config = dict(
    n_layer=17,
    n_head=4,
    qk_norm=False,
    init_std_o=0.00572,
    init_std_down=0.00572,
    beta2=0.98,
    weight_decay=0.067,
)
MLP neurons of a small language model. Each row is named by its layer, matrix (down: output weights) and neuron, and shows model dimensions 96-191. Each number is 200 + 40 x the weight over its row's rms, rounded and kept within 0 to 999.
A block is one neuron, or neurons of one layer that tend to fire together. After each block is what it responds to, as a language model described it from the Wikipedia text at the highest values.

L6.down253,212,216,137,281,181,186,253,224,199,267,166,232,182,205,266,204,168,236,205,173,171,213,149,251,261,172,164,177,233,221,255,161,231,198,198,128,251,178,182,235,149,205,238,234,216,220,246,166,203,190,142,262,149,186,155,233,205,219,133,239,255,201,201,214,192,187,216,185,227,217,225,174,187,220,217,208,212,161,93,187,242,217,152,163,169,157,297,237,172,180,251,140,216,123,243,196
Responds to: Space before head noun

L14.down146,178,235,234,192,242,233,116,166,206,177,229,217,212,188,249,183,115,220,180,205,212,206,208,211,239,116,214,258,155,201,224,198,180,175,172,205,207,165,148,212,202,185,170,238,232,145,235,174,168,146,236,119,206,204,174,197,170,238,226,198,171,213,208,186,233,209,202,247,163,109,177,229,240,146,179,230,154,222,183,170,180,272,163,239,179,265,199,263,193,220,153,192,212,116,185,134
L14.down155,191,126,193,151,119,203,247,219,207,217,217,192,189,253,205,225,224,208,161,213,225,214,244,173,154,221,179,241,197,208,189,215,198,175,211,220,109,216,188,214,215,154,174,252,187,242,163,143,215,221,203,195,150,266,172,197,114,139,244,159,160,172,168,225,209,189,180,272,193,233,163,219,261,230,194,268,192,157,168,260,223,221,246,280,107,227,174,155,177,189,242,204,187,226,185,173
L14.down339,166,214,229,186,165,193,244,242,195,207,145,201,190,112,175,165,125,227,212,218,286,214,233,173,191,147,230,172,192,129,190,177,201,155,263,133,219,151,174,273,234,123,275,190,176,185,173,170,162,206,221,164,248,217,166,253,218,217,168,201,154,227,256,226,193,192,219,197,188,237,177,233,89,231,191,238,202,191,155,160,192,251,165,208,128,210,183,114,271,140,249,274,166,182,213,173
L14.down347,213,216,228,240,186,297,230,218,54,157,168,195,255,211,183,197,205,174,169,187,141,227,204,223,242,191,175,170,155,224,250,216,188,100,172,260,210,205,272,213,162,202,189,246,193,178,190,166,100,210,186,131,166,235,194,164,255,160,241,218,204,249,221,227,149,178,243,155,248,260,204,223,164,175,204,155,135,160,209,258,171,182,231,200,203,145,221,218,214,224,230,250,205,238,120,183
L14.down382,155,95,218,171,187,210,216,182,191,192,236,211,207,245,223,215,219,222,181,234,199,175,171,180,190,213,142,190,258,163,122,181,306,187,250,265,180,106,175,182,286,196,209,276,198,286,154,222,229,199,216,241,153,176,125,211,162,214,194,175,170,160,206,209,273,192,204,189,178,198,196,210,287,250,259,202,161,173,156,189,194,199,226,178,241,140,172,331,275,191,206,290,170,189,250,185
L14.down445,175,198,255,219,135,171,195,215,185,205,161,209,85,227,230,180,171,255,170,189,197,187,230,280,196,167,184,277,274,157,197,179,177,143,270,246,248,235,222,272,229,146,223,153,214,162,243,233,147,242,167,219,246,138,155,186,250,224,169,261,148,188,145,209,273,175,220,202,224,239,150,229,142,145,199,125,281,241,256,201,189,222,106,207,185,187,178,136,274,193,156,208,218,194,253,156
L14.down475,195,137,188,179,195,182,201,176,158,172,167,253,231,268,184,170,172,126,193,211,251,217,207,187,215,202,261,189,226,157,239,89,239,193,187,202,133,155,267,230,221,232,251,230,306,236,178,126,240,151,235,197,225,182,158,234,121,214,274,159,174,131,195,243,224,261,233,260,176,197,182,173,148,230,215,208,131,222,170,207,243,251,185,167,103,135,180,201,190,223,191,194,182,248,236,154
L14.down548,251,229,215,165,168,169,332,169,260,272,233,240,229,167,198,159,253,258,207,247,207,195,246,224,164,210,237,198,208,219,210,188,149,192,199,190,188,218,230,208,191,181,193,223,137,229,281,215,168,225,201,244,236,202,264,171,198,126,199,202,246,176,229,165,234,190,226,211,259,252,193,216,153,182,194,229,179,172,195,258,240,159,195,150,223,257,196,190,222,204,172,198,173,261,225,212
L14.down556,208,152,227,204,238,247,248,222,140,169,174,257,226,182,234,207,227,254,134,215,243,173,183,183,196,229,161,248,217,251,186,225,225,166,210,183,229,132,185,145,138,195,235,251,168,226,263,109,240,240,255,150,208,271,240,233,192,179,217,210,154,170,249,189,208,184,173,242,174,209,269,124,306,158,258,145,210,199,136,171,229,214,99,170,199,209,251,329,198,243,220,182,168,212,184,263
L14.down619,134,208,253,238,164,225,186,181,140,250,233,218,181,174,157,225,210,238,166,140,219,183,230,168,181,185,282,239,158,177,196,166,231,172,178,288,240,236,200,191,197,174,207,206,236,231,209,232,171,131,267,177,208,172,169,136,201,185,188,212,244,226,172,218,212,156,139,278,220,186,288,226,173,210,233,166,159,233,154,222,152,198,156,194,199,183,198,448,284,240,245,177,195,253,127,192
L14.down744,153,191,192,163,229,142,175,171,264,226,177,150,192,288,246,224,249,160,185,181,126,248,223,179,240,244,207,230,182,182,224,200,195,219,166,245,222,209,203,270,163,155,220,201,161,151,204,187,249,302,194,170,205,214,193,228,205,178,204,219,204,220,205,195,231,213,254,203,177,141,245,162,250,212,245,169,158,233,168,162,174,209,156,201,174,167,277,359,146,166,198,274,198,160,220,208
L14.down779,155,175,154,152,197,206,205,210,261,182,241,210,229,184,231,190,178,205,141,195,210,253,149,248,202,184,250,182,236,122,178,162,143,250,245,294,186,255,239,223,123,216,163,216,215,132,149,240,178,194,161,194,194,194,153,196,244,251,244,114,290,217,212,242,175,257,217,225,268,180,194,210,220,197,209,178,169,218,182,161,173,213,177,248,177,167,175,336,230,231,186,229,167,193,151,206
L14.down920,171,215,216,181,122,229,215,166,239,274,217,216,219,241,228,187,194,221,180,220,201,176,200,228,236,215,150,200,209,215,211,216,276,229,212,342,164,141,215,201,221,249,199,312,182,158,225,160,176,213,165,192,159,211,127,187,203,205,229,186,187,274,206,202,189,254,233,224,145,146,217,99,145,187,214,258,210,181,225,187,216,218,227,207,232,151,268,319,202,190,206,159,231,168,181,233
L14.down941,118,202,260,180,221,143,171,215,171,217,179,174,249,185,233,216,192,179,201,167,182,239,215,154,281,171,196,210,257,218,178,147,224,232,243,226,238,234,287,195,178,179,257,173,205,186,242,154,249,199,240,234,243,184,152,150,176,195,188,178,170,153,268,111,258,265,209,201,164,138,149,119,229,185,272,44,158,237,184,184,172,163,236,203,199,173,254,320,174,276,141,244,272,214,219,179
L14.down1027,205,180,169,116,205,227,231,139,209,204,208,229,168,241,182,207,290,118,232,223,160,223,169,211,197,266,200,226,219,283,267,154,164,185,227,170,108,195,206,237,163,206,201,200,151,166,270,249,199,238,132,231,261,170,188,142,184,257,214,185,167,217,216,174,283,184,302,272,191,186,159,188,211,212,205,171,137,164,223,267,199,226,207,215,152,188,171,210,210,107,180,208,171,205,256,244
L14.down1290,203,263,165,217,240,213,197,224,171,186,228,191,181,128,189,255,131,275,270,207,201,225,153,189,263,182,144,168,128,170,206,187,247,161,193,148,226,189,154,201,182,212,216,205,205,166,246,176,181,197,221,179,191,196,226,126,275,165,128,184,254,215,175,204,181,185,195,175,219,248,259,245,94,155,214,158,162,181,207,124,276,219,234,150,226,195,118,101,220,229,166,144,261,286,209,198
Responds to: Mid-name word boundaries

L6.down1146,240,217,212,196,133,226,211,197,273,91,161,141,209,221,261,228,131,183,137,217,236,215,208,177,141,188,223,154,190,182,211,191,221,206,259,191,229,278,290,221,191,228,252,190,170,223,233,233,277,250,130,269,174,228,213,138,212,148,160,169,265,202,227,136,217,142,196,236,146,157,191,228,235,246,220,237,207,160,245,144,154,223,264,157,182,191,260,101,210,232,186,190,192,205,169,233
Responds to: Words inside titles

L11.down25,170,147,139,181,167,162,201,197,154,177,222,237,111,245,198,210,249,153,174,135,185,209,165,199,214,174,179,166,187,239,261,190,252,231,287,207,267,195,209,170,145,198,186,203,267,188,172,213,245,274,217,196,274,206,169,210,172,174,191,235,247,181,243,260,187,187,247,109,198,241,191,167,209,239,207,186,172,210,200,153,210,172,154,184,236,182,238,272,142,243,224,171,227,260,161,226
L11.down814,210,271,164,242,182,170,225,212,149,253,117,243,192,226,230,164,135,168,198,190,193,190,185,164,172,174,221,134,146,176,253,195,200,175,189,226,204,216,252,276,166,249,177,173,213,167,255,147,187,189,198,172,220,173,202,213,200,201,187,238,199,125,98,242,213,239,188,123,183,164,236,202,235,217,206,195,272,196,235,158,212,196,164,200,227,142,208,127,148,191,156,154,143,228,223,258
L11.down867,178,186,214,256,169,224,220,223,241,184,152,160,262,162,188,184,138,275,232,236,180,271,214,212,148,133,170,219,174,284,190,198,146,164,223,115,132,201,219,221,205,193,210,214,175,219,287,160,201,255,214,215,209,182,220,192,217,256,200,237,176,209,157,213,216,188,156,210,184,101,76,249,207,209,236,129,225,165,136,147,230,191,236,252,163,180,236,163,187,171,133,197,180,194,134,227
L11.down888,199,142,163,198,230,113,252,216,259,185,156,250,157,167,304,181,243,239,199,190,157,129,223,167,152,174,192,141,191,230,278,145,218,136,204,123,104,163,158,176,150,164,235,195,219,173,244,262,170,191,132,146,252,165,174,184,155,220,160,273,213,212,164,258,175,143,203,239,206,271,176,206,225,235,196,179,209,141,233,125,194,123,125,199,128,179,199,142,255,215,267,216,187,170,209,211
Responds to: Go in song titles

L11.down154,215,127,192,213,186,228,215,197,152,140,314,230,177,232,227,178,220,136,160,191,164,284,205,274,143,182,187,165,187,154,250,290,241,242,229,235,260,232,161,247,212,257,204,180,217,147,172,164,131,154,249,276,219,182,148,196,286,165,210,139,243,208,186,233,278,167,138,157,212,254,233,258,182,210,160,191,220,160,221,232,182,168,269,215,150,141,125,208,147,224,187,234,169,193,206,236
L11.down538,211,172,195,146,276,188,205,186,198,208,231,155,197,168,180,183,169,184,220,180,182,268,223,195,182,136,174,262,212,191,180,211,212,97,217,189,204,180,212,157,227,219,231,155,220,246,252,194,236,219,160,176,169,130,244,234,139,219,257,220,158,176,126,210,248,117,245,89,223,252,180,229,165,223,222,211,199,201,187,199,202,232,129,199,205,235,190,238,162,197,182,217,169,184,214,247
L11.down603,211,169,270,168,223,220,241,262,212,224,218,214,209,203,230,236,302,104,247,221,235,209,197,241,206,213,104,258,222,163,237,228,221,209,221,129,164,141,258,174,203,157,231,219,171,305,161,157,270,140,185,174,234,231,229,221,121,249,197,243,164,240,98,224,229,257,207,241,251,195,197,207,182,261,89,214,199,210,225,230,210,157,184,162,181,181,160,167,164,196,233,161,185,248,182,242
L11.down958,184,221,151,224,174,163,165,240,247,186,309,203,183,225,201,132,166,204,167,246,148,155,196,276,181,218,216,212,223,217,261,135,193,147,251,142,215,224,224,276,284,182,221,170,202,297,214,175,239,208,154,228,183,177,163,228,172,179,229,267,175,210,239,183,204,205,141,214,214,209,186,224,191,284,259,149,216,205,221,151,207,134,198,164,169,146,152,252,215,184,184,233,209,276,276,200
Responds to: Word starts and breaks

L6.down1135,160,192,230,199,162,197,246,277,219,247,242,198,203,157,118,211,242,180,278,211,218,230,219,230,169,164,230,211,151,302,191,197,175,251,249,145,224,205,276,196,186,151,200,242,116,245,145,98,224,149,210,194,243,185,153,203,280,137,213,156,219,156,185,159,279,223,211,239,242,138,229,247,137,166,189,226,181,173,217,189,219,174,170,159,198,151,148,169,220,214,181,194,187,218,121,152
Responds to: Word-initial single characters

L14.down84,209,217,200,235,214,225,207,303,250,198,164,204,146,248,238,211,184,201,246,195,180,235,151,202,109,226,193,213,164,238,217,292,176,116,205,156,244,201,163,217,186,215,222,224,177,256,173,188,204,205,221,214,251,172,151,221,215,235,136,168,205,165,261,196,223,186,228,169,170,196,201,99,249,82,188,209,229,223,210,210,206,286,210,228,199,225,149,203,206,211,179,183,226,118,273,280
L14.down153,261,194,188,166,119,233,240,135,158,135,195,239,165,250,277,170,178,157,174,164,99,160,235,226,178,224,231,174,219,162,199,252,216,267,177,270,101,142,201,214,134,167,225,153,209,152,246,223,220,137,202,232,155,206,200,184,119,140,182,157,163,213,148,197,154,200,209,261,124,194,226,246,190,246,228,200,183,158,202,212,177,186,203,163,228,187,227,198,212,222,245,206,255,196,228,243
L14.down330,237,203,184,168,210,170,228,231,216,216,237,253,211,152,130,227,132,186,112,180,190,153,239,243,162,175,196,152,208,214,159,236,191,178,197,167,231,186,209,215,331,222,213,237,164,161,230,206,159,193,211,206,155,249,201,209,240,180,183,235,258,195,233,204,228,225,158,165,242,210,229,176,187,250,149,280,280,232,197,207,211,264,154,131,172,249,162,320,201,182,183,183,248,213,221,204
L14.down511,204,273,176,242,164,199,188,197,154,187,213,212,173,175,185,225,212,214,183,289,228,214,181,245,187,167,302,178,195,177,233,213,178,141,216,271,155,218,212,199,304,184,192,127,140,178,229,232,205,148,127,256,252,234,135,206,222,207,268,229,190,194,204,259,210,251,322,212,109,143,266,148,181,149,217,250,253,213,187,136,234,195,213,178,173,166,174,238,219,196,188,157,122,171,224,165
L14.down560,165,250,195,282,207,229,216,188,141,161,132,186,172,235,170,253,217,152,173,263,157,257,182,299,208,252,197,151,240,231,202,229,252,187,188,290,172,207,114,149,238,259,190,238,199,150,227,214,213,269,133,205,156,138,237,214,219,178,163,183,281,179,151,241,154,294,177,185,241,174,183,208,196,201,238,141,168,207,177,261,250,221,202,216,198,247,230,222,198,168,177,226,211,193,192,156
L14.down589,167,233,268,189,138,132,181,187,208,223,164,198,215,191,174,220,177,153,204,238,196,179,173,167,222,188,164,218,237,277,207,225,220,219,207,185,242,185,147,262,131,264,211,154,210,200,223,179,259,170,210,236,198,206,223,273,133,180,238,204,188,143,215,142,246,237,215,111,191,212,142,273,235,127,170,199,214,225,153,162,196,176,146,150,223,227,228,316,164,219,283,254,242,178,205,210
L14.down631,266,217,272,223,226,180,294,233,167,198,259,184,180,179,311,158,187,227,224,158,151,200,173,285,146,203,165,221,247,379,162,179,206,168,219,175,225,184,223,187,243,151,230,260,157,248,203,274,143,168,203,220,199,168,169,227,253,162,239,158,197,139,164,194,199,158,213,197,184,218,164,178,238,230,251,194,196,217,197,244,197,161,65,189,213,178,179,267,195,227,197,187,163,173,170,213
L14.down724,201,243,214,127,232,210,179,218,198,146,185,223,242,179,179,214,266,204,223,286,197,242,199,166,208,198,184,252,228,230,180,86,181,201,181,262,236,240,205,193,220,200,184,153,187,197,251,172,202,202,228,217,165,150,189,211,178,250,155,137,138,163,178,234,244,207,223,134,194,182,164,255,221,206,142,165,238,201,217,205,194,252,173,161,193,301,178,211,104,236,211,152,247,255,247,218
L14.down738,242,243,209,215,171,228,235,176,157,253,149,210,162,199,216,220,141,198,259,264,150,228,229,237,174,228,261,260,169,265,213,174,165,156,157,208,200,229,199,196,325,241,235,203,183,217,194,177,250,204,174,243,241,228,225,221,205,219,246,164,155,231,136,208,239,155,189,184,228,222,148,191,234,177,223,179,249,164,218,238,195,135,195,235,266,186,220,306,250,175,206,158,183,170,178,193
L14.down865,266,224,191,233,203,150,247,174,196,202,224,223,134,153,191,159,149,223,229,136,232,129,120,221,252,223,193,110,137,222,203,274,185,194,191,176,237,235,181,266,284,144,148,169,153,228,191,189,199,223,234,180,271,186,141,229,203,126,241,195,217,217,231,170,239,234,167,178,196,251,272,227,185,208,187,239,219,174,142,174,225,239,153,212,208,165,208,123,159,257,217,138,248,181,136,110
L14.down895,221,220,295,241,171,215,234,233,221,201,222,213,167,250,148,144,187,286,210,189,211,212,158,113,143,214,148,176,132,308,265,185,213,164,206,173,299,145,188,188,219,204,182,173,131,237,216,243,144,189,247,219,176,253,256,219,155,212,228,176,229,140,171,181,278,179,140,183,168,151,181,235,212,160,182,253,186,216,192,212,221,159,189,211,224,230,213,132,217,223,189,148,146,196,163,161
L14.down917,195,172,217,188,219,244,222,222,93,210,228,204,241,152,224,184,164,174,146,217,189,152,231,195,277,193,176,231,137,250,172,187,261,188,201,141,197,231,180,251,192,140,224,332,196,207,220,165,206,85,278,213,238,187,277,284,228,215,195,165,229,218,229,283,162,242,180,194,142,197,128,146,237,205,197,169,185,207,90,231,194,209,216,189,193,198,204,247,168,186,165,195,172,198,198,215
L14.down1070,210,171,172,170,217,194,153,182,191,171,199,145,185,200,147,201,161,233,161,258,223,191,235,184,156,177,221,160,181,230,166,135,230,204,182,222,188,206,220,218,150,253,195,146,220,228,203,153,178,183,223,208,140,194,213,250,154,266,168,270,188,253,254,229,163,236,163,203,239,205,226,276,196,213,187,262,224,195,195,173,152,183,153,177,244,266,213,152,228,227,144,269,221,153,233,204
L14.down1075,273,202,141,227,200,221,239,264,164,175,210,211,144,208,160,180,263,168,202,212,223,255,254,145,193,232,243,170,227,212,201,210,183,201,188,273,171,232,156,227,224,220,208,148,248,193,159,159,279,210,135,225,189,212,145,252,217,192,190,219,173,152,241,147,195,201,183,203,158,158,229,145,290,137,221,200,185,196,180,211,268,242,179,183,239,206,195,232,148,273,321,218,179,242,221,305
L14.down1096,244,281,187,210,174,198,238,265,169,128,228,199,168,151,160,230,166,201,202,178,179,249,149,193,147,176,167,233,222,179,195,200,196,206,156,202,178,206,205,165,152,206,206,180,192,251,253,166,126,144,189,172,187,212,262,248,239,247,197,236,185,156,240,240,200,203,173,154,208,241,142,309,191,209,209,162,218,219,180,154,138,181,146,185,227,306,182,121,167,222,173,196,287,220,187,272
L14.down1226,215,183,182,146,166,206,217,241,192,212,137,199,203,83,142,118,194,158,186,199,177,233,214,233,171,261,214,216,251,232,286,122,202,163,198,200,191,196,194,222,177,268,233,204,223,194,178,153,195,279,199,205,163,164,268,248,252,169,222,238,262,240,220,168,222,131,190,180,173,210,235,168,202,276,166,174,163,158,190,160,241,212,177,167,210,267,184,187,117,243,137,272,234,202,217,258
Responds to: Capitalized word-initial fragments

L14.down11,152,167,240,231,184,195,128,199,309,187,190,214,236,205,215,220,168,195,168,276,219,226,241,199,172,251,192,205,199,355,200,203,228,258,241,161,240,235,254,118,162,154,169,219,180,231,99,210,229,156,228,170,201,230,165,194,164,204,239,164,209,236,154,238,161,184,192,208,221,168,163,217,200,229,186,237,215,193,184,230,181,176,195,232,176,145,217,282,174,203,190,205,204,182,253,153
L14.down66,211,210,229,195,184,182,176,235,200,263,205,181,198,147,179,208,205,337,150,173,178,199,164,157,160,206,229,197,166,155,215,210,202,170,259,149,177,192,147,195,116,165,262,220,186,141,167,228,133,218,176,229,194,133,211,257,263,168,236,211,111,196,207,225,167,178,216,203,268,259,193,240,92,210,112,233,225,235,185,146,223,190,148,228,228,180,153,118,193,213,224,223,233,269,236,176
L14.down108,181,237,247,260,199,224,195,172,195,240,182,210,207,199,173,190,152,157,184,193,174,199,145,201,272,214,233,227,262,228,156,207,179,204,193,139,160,191,277,238,188,231,236,227,124,194,159,258,209,227,203,167,110,197,191,121,186,193,131,169,220,211,167,233,173,211,233,240,116,218,283,204,114,197,255,223,195,258,195,172,221,266,192,187,199,159,237,138,195,267,227,246,167,161,162,202
L14.down130,118,202,223,216,270,178,227,189,233,207,174,202,175,174,174,207,219,195,190,171,139,306,201,337,207,150,169,157,154,213,242,151,181,200,216,134,215,166,211,241,231,219,183,171,191,155,171,190,209,130,160,212,228,210,204,189,228,248,168,247,234,190,169,262,238,203,176,224,208,163,218,203,109,227,231,224,208,182,251,243,266,268,145,182,203,215,132,104,141,233,202,235,154,129,102,219
L14.down211,180,127,199,166,118,202,214,198,201,175,185,296,339,133,210,171,211,244,191,185,243,277,192,171,154,194,189,204,158,202,188,203,231,206,201,199,121,212,158,173,249,164,265,137,189,274,177,179,229,176,218,235,202,174,218,223,313,278,291,212,254,188,238,268,268,140,174,174,210,216,212,222,201,196,142,268,201,164,186,177,181,239,115,175,279,224,240,215,232,185,232,200,198,203,178,165
L14.down274,170,215,66,167,207,194,213,144,176,225,211,75,227,181,223,338,250,137,226,210,193,189,273,255,188,259,193,169,196,238,146,228,177,231,206,241,206,150,203,155,177,148,220,180,236,201,151,173,179,215,170,214,199,216,203,219,232,185,172,182,205,201,199,237,184,194,167,173,204,170,161,126,250,146,220,212,276,201,206,188,241,187,139,216,241,155,226,228,237,153,214,137,243,196,216,173
L14.down494,214,194,188,241,194,210,196,181,158,272,179,163,199,209,212,259,193,155,177,207,180,219,235,184,207,240,156,115,215,185,158,201,203,237,211,164,272,180,219,217,212,222,229,183,232,174,265,249,193,191,173,202,193,224,153,121,209,269,214,235,195,158,128,252,237,162,231,176,230,211,202,168,0,181,160,166,191,176,216,237,230,200,239,224,196,176,190,187,176,182,203,200,185,196,204,175
L14.down505,174,181,198,176,192,160,217,193,124,217,165,213,203,159,209,183,146,245,199,235,93,187,217,277,175,210,182,158,243,226,163,188,184,237,171,214,129,216,190,195,142,197,155,217,150,140,166,215,143,153,179,166,233,168,240,187,194,178,138,173,209,263,136,262,234,230,286,237,215,173,183,204,228,205,260,244,243,178,253,153,195,126,176,228,171,160,147,212,185,260,245,255,233,245,177,170
L14.down633,273,227,179,200,166,208,216,245,172,162,174,190,248,167,263,247,176,167,171,137,212,204,126,214,195,172,118,123,235,146,280,212,239,239,260,156,171,246,191,147,160,142,200,77,235,210,147,247,221,218,167,155,277,235,283,198,288,217,254,230,269,191,210,252,209,179,223,140,187,204,221,203,281,244,154,206,219,146,249,177,177,192,174,255,221,219,214,143,185,175,249,203,209,185,192,256
L14.down665,256,194,235,276,215,259,157,189,174,176,227,256,226,217,218,171,168,192,196,189,133,100,134,251,216,182,196,190,198,202,236,145,169,189,239,168,193,218,218,211,197,195,239,129,122,179,183,204,194,161,146,169,294,211,245,210,160,265,221,166,303,219,155,207,243,230,189,170,183,145,195,223,198,161,217,217,236,213,202,137,163,188,201,168,177,134,195,173,244,235,237,256,169,192,155,236
L14.down792,147,212,182,174,225,213,179,175,145,229,215,106,233,285,197,217,186,240,199,168,185,189,189,270,195,207,189,142,194,236,200,247,169,164,181,160,248,240,273,145,166,202,220,273,125,183,201,174,245,225,235,133,174,198,143,200,151,259,234,204,131,172,177,190,211,256,218,219,213,253,204,187,205,233,241,212,192,173,136,229,177,211,164,250,239,226,149,189,162,133,237,146,179,226,241,273
L14.down868,215,205,218,273,209,149,247,244,177,246,208,250,198,207,170,124,197,272,175,170,222,149,155,203,175,143,271,243,207,151,151,248,153,225,160,162,188,200,218,165,181,288,139,201,177,178,205,207,251,155,165,196,191,282,237,213,175,192,162,159,156,356,231,229,184,222,216,155,227,172,264,250,81,197,209,281,184,226,202,152,187,174,187,208,135,178,177,164,213,151,190,211,194,205,151,180
L14.down971,208,235,252,225,179,232,172,240,197,194,220,155,139,234,229,215,158,184,178,222,181,200,209,35,202,195,162,214,240,176,161,202,149,261,280,123,267,143,250,180,112,216,101,179,222,195,178,223,184,201,202,178,183,251,212,170,241,193,251,178,173,213,173,179,200,146,191,240,222,171,134,184,340,129,159,255,159,225,216,115,168,215,272,178,182,226,162,76,209,204,220,269,177,157,161,187
L14.down1168,191,170,217,238,178,173,229,244,154,161,228,173,200,213,167,212,173,216,248,196,164,208,179,308,147,230,169,234,208,221,214,185,238,211,175,222,201,150,183,183,220,236,123,180,160,151,209,129,100,158,175,195,200,207,157,172,177,167,294,290,141,211,190,196,311,142,204,151,226,175,187,274,204,225,248,140,162,231,148,187,196,217,216,220,169,187,223,168,192,127,266,176,185,164,241,221
L14.down1177,270,132,218,184,144,117,170,182,248,244,219,172,187,197,246,237,251,195,188,210,198,184,226,178,202,149,201,130,182,126,200,169,267,188,225,132,200,216,192,212,133,214,147,63,175,152,183,210,252,216,158,194,213,190,220,174,228,174,242,224,196,169,119,201,202,129,125,264,170,178,125,218,314,207,150,225,219,114,196,191,195,260,132,225,207,182,235,193,99,159,266,250,205,203,185,241
L14.down1179,194,167,180,237,229,171,237,155,162,194,153,196,209,214,143,219,216,204,215,151,182,184,195,214,248,175,179,129,185,255,196,219,189,221,157,162,151,206,210,235,229,224,165,160,193,231,198,167,226,182,238,233,227,210,272,212,153,218,231,226,122,268,187,162,195,217,265,166,175,178,233,160,240,224,195,159,154,315,204,180,119,198,164,226,147,227,144,186,190,177,162,234,173,116,137,218
Responds to: Articles inside titles

L11.down81,202,252,252,218,245,113,179,154,212,198,256,188,145,249,229,228,216,187,228,200,160,188,196,190,265,216,183,191,236,187,210,212,255,199,177,137,173,233,261,180,126,218,270,185,165,171,251,228,135,198,206,92,169,258,218,203,195,131,185,166,242,117,191,237,88,178,233,216,226,198,177,208,261,259,256,172,189,141,160,199,231,230,198,228,198,215,198,141,206,226,188,196,232,250,182,196
L11.down654,225,179,195,263,182,161,196,159,284,241,195,266,180,170,239,187,228,131,227,150,135,182,171,258,227,204,211,192,120,188,133,129,207,199,214,141,189,186,247,147,181,237,194,241,187,162,305,225,179,199,218,179,228,167,220,212,267,225,128,175,199,272,145,200,209,263,271,241,248,226,152,164,120,229,191,87,106,169,211,223,168,199,158,180,215,193,216,177,235,172,189,240,200,215,190,196
L11.down671,234,204,141,153,173,176,176,281,235,190,202,180,189,272,145,194,230,156,184,139,210,171,117,211,178,172,190,190,201,115,283,189,259,251,199,145,167,215,251,228,205,196,231,212,271,235,189,142,282,181,172,276,200,211,215,165,215,221,195,184,203,177,165,192,177,226,209,176,222,166,248,204,136,192,211,99,252,43,228,194,197,222,130,236,256,220,147,286,112,236,142,209,216,255,185,178
L11.down955,271,191,201,215,185,152,220,243,237,199,171,226,211,223,176,193,200,224,212,120,134,226,237,200,231,176,227,188,228,152,178,239,170,200,248,196,218,93,308,244,132,249,238,302,238,192,267,181,235,231,227,199,203,226,233,207,238,190,119,145,141,133,180,141,198,279,211,192,223,237,200,178,219,248,207,209,203,171,231,191,164,230,201,233,197,228,162,186,194,182,180,252,183,216,203,234
Responds to: Mid-name and goal-minute fragments